{
  "head_dim": 128,
  "d_mlp": 768,
  "vocab_size": 3990,
  "norm": "rmsnorm",
  "norm_place": "pre",
  "init_std_up": 0.0227,
  "init_std_down": 0.0,
  "beta1": 0.9,
  "lr_head": 0.00621,
  "schedule": "wsd",
  "batch_tokens": 131072,
  "seq_len": 256,
  "dataset": "wikipedia_en"
}
MLP neurons of a small language model. Each row is named by its layer, matrix (gate and up: input weights) and neuron, and shows model dimensions 48-239. Each number is 128 + 32 x the weight over its row's rms, rounded and kept within 0 to 255. Numbers have three digits each. A neuron's up and down rows have the sign that makes its largest values positive.
After each neuron's rows, "fires on" lists the tokens most often at its 100 highest values on Wikipedia text that the model never trained on.

L7.gate533:069177079108136118170088123137109138108118166115151118073146183160092075082136081125102107088156134153137143169082069095083111067142117133110184154190167124124106062132139154128085149149129143136102096152108132086161142102075147169116115118142086123152075144142136077142176087154132150163150140194137208124152119158113114088163100118059124194072141183099084175161153086102139094136103147168057074157096139186158134158156134150141148105171146118200148077083115129186140153197131131191203128115149139127133148098130123092139126129132137173142127175146131135109094126138172141101
L7.up533:126088110133105196175141092067122111160113166163151086156165102133128111145177138125140098085049112159150175094090123105070148123083115139133097107122155110141158072083109086143125091149066074120118151098121154137108143132083121109221136140131095130151181110150158133137106145153168095137143107108146175167166090188106138143173144176086140170135155126072076102091132109136114139165115165058164160143076102134142119125116119115140078109136151138117126126067111178171131124140135089151164092121129119124067176144117097106172163081116134168119114107097130197139131113089111111175
fires on: "-", " on", " of", " with", " for"

L7.gate12:174138142147082154123103116133112133089098156147148089106136177126131083091171101093143153144142104061165107152113134088000125131136116122155120119134105120120107128124118123115115114089115074156154122162157154143111038078092137153131185134158161123112122104138122112088119123128124131145137145147118255125124126036104106080157144108116128164083123143153154156131126136094131096144071125193158101161112132082132171076121133169126118176161156125143102122154091094133158136215159119137139184194120124113128152144162128026144160088107150148104141177094133152118161145105180108136
L7.up12:164179150096073126145183126093137101097140123134093099092123116152157107110097124143149133117102143094138094113143114062032130110184097106155069163145102116136129135131084120094094160128109114137168126168134122114116101104140091083153181146105152084112100123134146128117131126217121112162163239142174189099075101108153063096146167098088078115085124135162138160156105109082112077121172123171108147135104155106103169130086118156124179168190207111082049147137077102181082135171075115115142146121114140096175159126130143123163091086135171152077140102096141121143140103112139148134
fires on: ",", "ause", "ince", "though"

L3.gate416:121084152178134115141104102081118151112148187079124152214155116093100109124163099084163100223135141084148102174183147121156079223087144124099120125129131155073142080088100107089127108172070117058126103072111125135161124183078129136077161120134114118112161093139132122113103167113065079197146105092092138141126064141099144123103101128161102140147089088150178083140133093187116094144114102106116146092118142118096108104151119103126165159150156123103208155088175135093160054092136106123104108173172150128092145144046094082176145170153074158160143094100086111151095168160108154181
L3.up416:151134122136149134074125128096171167114119169105201118129171098084152140084140104101161140148160108111166098169144157120186146122118111187069125146135101170149135086110124152042172084112118142122156154104124194125150116095125090095167116154123065119090148180141120113097151183161123141131115147104089180130111106107123118137153100113102136165146122181146121093100154119139152090182132091144152115106107110139119069109111163105113178160112128146155108136100167091113061133095161115170174107119130113127149068074141158067147120091102114167170119171130100171103141161149108155143
fires on: "s", "el", "ment", "ing", "uter", "al"

L4.gate275:199091143145133120157152152114095095159157197146153129079168173147124095129138167114133137160184204088113125086118108138143112149154046140098086167138108220160167138138129111067138125048093098134177090105150077122107128159115140112081091140129179138196131117148189187164133147113123130151161167092104136158146078134169169105120108101138094133189174094163158130145149125220144187085098100073164110090128126164099099106104135118137106137140156127122108160143172085083179106137152194135130102133200122100171133153105116145111117108084178128128129114107117141160098053116143108119
L4.up275:118129115113089107139144149087169148124152116098136087100079109129094101087143137176082108144141079106130117141101111092175172070118103119113097135157174124143090137110131122140107144099160114177116147133135176092183107121142149115196164084134139137130118128114161135152143098148134166127143144141131151141140110078125125110141077156163135114100145098152167097100157168172137139097124178177066078100162094141083048158073144145120141179131206135062077064080129182145152136146138134137084175155185085072136139138131144125112083105146140102163169140112089145164148144192110123096
fires on: "'", "r", "ay"

L7.gate285:102144137100092173050144133096156221146136160106155098070190148152136157155130117156072095143134124089153148099139119133114171154073145111160095137152101155105076030155194156059110138131126151143143099145152132093152079129146125167080098122116141151097130098187136099156132073133097108167144092102130116091180065170081116113128158110162175133152095148105184172112117133103049113134054172125061129125099158129121144114146103128158091171179119152143094147133124169163178148167147079146114117114146088148132141073077158153104180170187084142120114140164150148119097143143101072099
L7.up285:070100118128084157085119095060141151107109170155118177141110140149139144123102078154150184113120128110127155127086127148120135173102146113147127119095084170134051083113154132103089096056129049117163114090156144158107185176093134200101184104093100109108127145092179046130112085104105155160089078151144146126119148171117132109155081119155133105159164152154190101099135148100078112139062109164148137161095117124065114110119140167129125130170197114161104101101104125168145152082166099168143166188102086188130130150115142102087129124146127149122126173082132128067120147161149138147
fires on: " and", " most", "ly", " more", ",", " or"

L4.gate226:176102163135180103162177151095120178088182136129145201153129140034111162071130159113146150176087141071126142121135128107112162089093119127176127115123075097124161116126128162077156088182102152128133122084122148135120087124172099150169132100154136140135149129118126153136128095140126059161124115042159106135147115132114079109128115096089120210149122102148083137136182084137156093192098118145120115191112163097147060201122124146127182109166109124118100106131218132086103185146113069098068110077168114099150128041137124097119142062090171186086123136132174120129149102111108095136
L4.up226:105128121125104167123131123174099131177129136131095148059139116172117150145114093127090152162123150103129093156192130104085079119096127123090145130066122073148143118143083132135102107099159154164072138096169141104103138082107154109160168092163142144115142175134115106127151083140152175122163173120149135124135098175084089079174169117110136105179038122147092092076209132119096152141176163141147135197137114109153125067101134110099127179174150149152137090183124173130104092114093152114167206114177146142170141103139166144082115156123080134145134131120117168140142124094078126136
fires on: " and", ";", " that", " but"

L3.gate347:115044170093094116116138178092181091111149110129097139131119114166097120096114118158184172163122122133061145116068182130155092084208112165113126054098100178096144141144092128121139098114079081115231131135163168156138194112134189138109094115139141087178109103068128141091161162108149142099101127168142123124096134123079098079129105125194122122135087118120118128151117122194149116100149094159124117171106074121081209179137180125129118162168177116082129163122155135126102112186165107128086117148152157124135098123148118092056134082080156123100119125112122159090052131121143075164
L3.up347:104162140130094102129181117165103136178125176122095093191132131074085156152143152132087113178117147101151118124104093141152154117186132137141126094209124181096130099176088122104151117152094133152090158121152054125108142127165094158148083131162127182136077118137123061153213148116084136142164117142134128103112101143137093135139098096110185166129169151141144104121144174068095180129156175115185110127152122082108154189075156127116159135167161078137155134079164136088125129151170063137107084173112106112106130180171131149135105128144174128119109097148108102106106156156126086091
fires on: "el", "ed", "al", "ing", "h", " –"

L3.gate285:131143156110114126097122122125099106126083141105181057104101091167154125181132151100127111107110100166141099174130150099105100133141140117174121177142147167121073108162153126110137073104085098087115176123167158186140143131136124169158076147103120141158147119214214087091143166122117110103099170080092187138181061078115116126135107173121153133131193093127170071134173118124125089052123155150157187114064132096188117156193118088170095092160136188156178088135160172105150149143165121126143154100152116212119096200172080086129141159136125129159089159134136160107161076095146124136
L3.up285:136133146162163196076087097106150069190151202120097172117150091078106108161189161106143107124181109138179128094116151093149109079111115133128045116134157157146149141142097163091131134137150130167179083137157117099136116139101112106151094128119114133127183114112116141096092179105155205123117128143169067067129129062082090118173148110161093169106114125134139088100159166142068152145136125093092097174105121087132114138145157184141090130127092097155119167150173061113132166092143142183093093111107121156141102131135115155074120166139072165165140091168131107127133178152098130065
fires on: " al", "b", " hold", "l", "d", "v"

L7.gate254:137159184138112179158111139116074227123115095117155118095146127147106141162110100105173110172170137086180146126114121128088154144136194099160183098162178151106102110100155166169179073111140161121063064100101122151124123029126167161103157153112153141126121158170155146168138120148107097138093122112133109131094123092125133092139117131164182086138168178087076201195131115072136179125113114107122158139104170114158154138145163164135105183133094092141061175166168154119139157123142105118123129103120105137116086178111177107163169119105150146140191195076136128108155105158160148122
L7.up254:101115177136189098053133169135111123089165168129061135099166119115207154089121126057151160108096146118137083102109154092115140088104120181192106104099072153162084135107130165164073127110083099139104100057191163189079104066088151135140136093126171199124162151102159110171123130040178099137154124132088090176119130105108119184159134120139183139088108185125128158143141156136130156108162135140149133100135153139070130081102078187157124086128155088147120082117095165095127156127131109193136149098140150125114110082137148172093079137132187094138148128126078135157178096198109119152
fires on: " and", " or", ":", " St", " w", "at"

L3.gate717:097093150107128172136088133162110069117120141080073133110158194120095147082114128127159103158132133085148175114093154122103130104125144194223094081159142126076073117164100158118146139130134108088132108149129059130119150135100129139095152169062134142145133092140166072121147164137091082138087129177045126120117088113142117128107120175135130111147147121093139153093107107152112093106129149103098087132153126106071117136163083133122179102152120109129092102142135113100139092089074198150112174138214113117119098191134052129092114086125148127097102154152149113161089083149149127128
L3.up717:120108157166111107150131123096152114123085125103108133184120107100162127162132164178112141123167112102106109098111109136087131110116159154148087168125142184088120122135097127167065144100117143187162077193162139127137180130119099159158077121118172142165080125128138114100070156123121135134195161128179159114181169109109142130121108151148118109147118114106183179113192140187058152111113104130124136185147082115144116209097144146159119163109199078124056200143152134115132103200090134078105127124127116058099115099082170154095101122156150125173119109124115113097041166111089144067
fires on: "i", "ay", "ell", "P"

L7.gate475:194119150106090120112131100119183128119097141093149184099140087150046086128133122105137108157201130122163123155126147114108068062070141111099170112103085131089175099130133070155115186160073159106096115142089149118160155138099199128163144086157077114109078107081136126108136144121145079122160133156092095123144112176089093119132161099130111145140121122111133152165195086184137098106170164107055055147135120115131135079110136130134087071121148086145075173081060158155182190165156166121092145200189164143173126082074096127122156133128167121137133122126108095119124101093114139109
L7.up475:150164139115121090115112106086135081096163146096163094110125097113077105096089101165155131107152148157066170095168125051097115100113152110103093107151106113151130136105093167116117114189106135071131177147159077136129160120125123133138111131129147084120169133075101099133116121138126123111136146105114149208189142141163067103110137112117162158149156161101111140166174113167131155173085144106116125138143118146164074166192127096122207090183074185127151108107181138113119181136204212099130082162194136138141108148090123125146161100128099166074102172131141153088132104121137109090
fires on: " to", " by", " for", " of", " with", "us"

L7.gate6:099122122166149167169061134129110072130097126119099115170146099100176111096121134163133194153154066143177164134115129096108116125093110085120097086094130195095132124111120129097085091098187165124143119143132076152169116140177079162122130173142097174098097095196154131065138112116114147117152092056160205171126134110117098175103115166131159138095141138120140149118175184062158158129137099126106160184193103169069110070128170059130105175152101101103152149059137150107082170162148050151133137089212190146179112063174158061170150127120114144176126156090165133131132117114147127137
L7.up6:163141138148162181164117151098111136135123196090135149098191129148188165153136140134186107120158100099095081155073158130093150113211139112120126128102131134081115173192131069159131088101172139117107095153158169192128116132126131161150107138110111166095146113138131115144083209216089114130110095135087125111133106112125167094129115112151141101155075147101171188131102089115094168153156088130079092150110118132148106122149049090136114202139116131120156143162134132143143068178092096152111127115161166155121142154126108089089183165097115140135098116058135212196154188116108106081
fires on: " |", " (", ";", ","

L3.gate309:089122107164062150189138106140171172125109104138139204122156101082158199083060075049121160114139095110096155162127113184131095130139128127173070127093134152075167107162064226146135130187065168132142150139153057176116138095118109133107140151142182072132104131130157095133145105143132148122172077081118109229104063149103100162163127111176126111060190154095102120149176127133163149135153150128126077142121148105112097146143154115137113120118197162089123097096101082167161150148145062134079133138129153108159114110108177053162189113160200122124120128123158095175069173118116106155
L3.up309:170114135127166092129130124137137181126143130096055145069148171151154122124108082110169118151157087076072142087096114125128127084155137125134141152127113119181195131106138078114111090086141148149195134148189173121100171126139139099078082162124177140119147150160107109093055121137122147150162154123081132142072114226158110127193163141132124159059130143182125168090136111047124120140111123140118135059086154108155100116095127149124149142187212116148119155091114138091131106097113099084177127115149152091184120134113165085052113043128177125152152136088184165123124113103130121165
fires on: ",", " that", "ge"

L7.gate373:129129130118113149081145097121093124089134161088150134120176155065128120123166098108168113152125097095130126162101126068003108167109120178143118086104068126132118078091145093125122163081132170120156088124141153186123131126156171170111123165127148131124119105158176124123117124113167099120122126173145219114075140116120156095096106140073115190110134128134142153123163150150125153129107080146104157164110133141109121110067157122133106123137146132115134188211070180129136186146136087156145156123132153157083159094094164046160135125087148178139086126120137121156154204167143131115
L7.up373:142155104074134106074153161066157123130101117112118099108120105128137164171117082130175106158077146135111095145172109090076136116124160054104135059080118061097156119133079070099090119056086173121197109127150195143105126137159072087132141107145143087170122152131152151117101090160163166145200158164142151102095112159156087097122160133079113132139110130122137097118151160122132092097136116122075156100156146161125098092118160103129168135136153076106148149152101156144118122121114065094152152109105175141097120100090128142116103095155157141118126105153123189136069133144110151174
fires on: "\n", ",", " and", "ion"

L4.gate677:129121125161158150103156169042119103104059146119152144129129095111132084109112114116132124152140164103113164119138176138144140141126115140106135128134154130130165131092076146199095097172085075138153118147129195172117178100118136153078115136127105070182177155140149176190151162072100087125158140102113114138100152165111128133194174165112119133123098137162083108140176087096123106132130107130149121164093143145037142073128168131145122120182191174188155139173123135185113115119157088131165103175172143063094108103116140097145181168130165138125132124151034086167144128116116132122
L4.up677:182148161184156154136131127123136157168118115114105078167085135137100136160136108147134134087121091150113162103140111154136200088180120151123113147109108141124060158128172113098152063148157154045117158099144134103191165129064188153080163121178154110079147122153164102070151147177093097161162117116143157205104093118079102167120116148106142170084149155112157103113149132127033152097116159073142098156151098143104071081112178079110129042107138085089105108171137112185165104145127123189124134194172117121116081130148131133160066119154137158150169135108068139148092154201168090152
fires on: "el", "a", "ch", "io", "ing"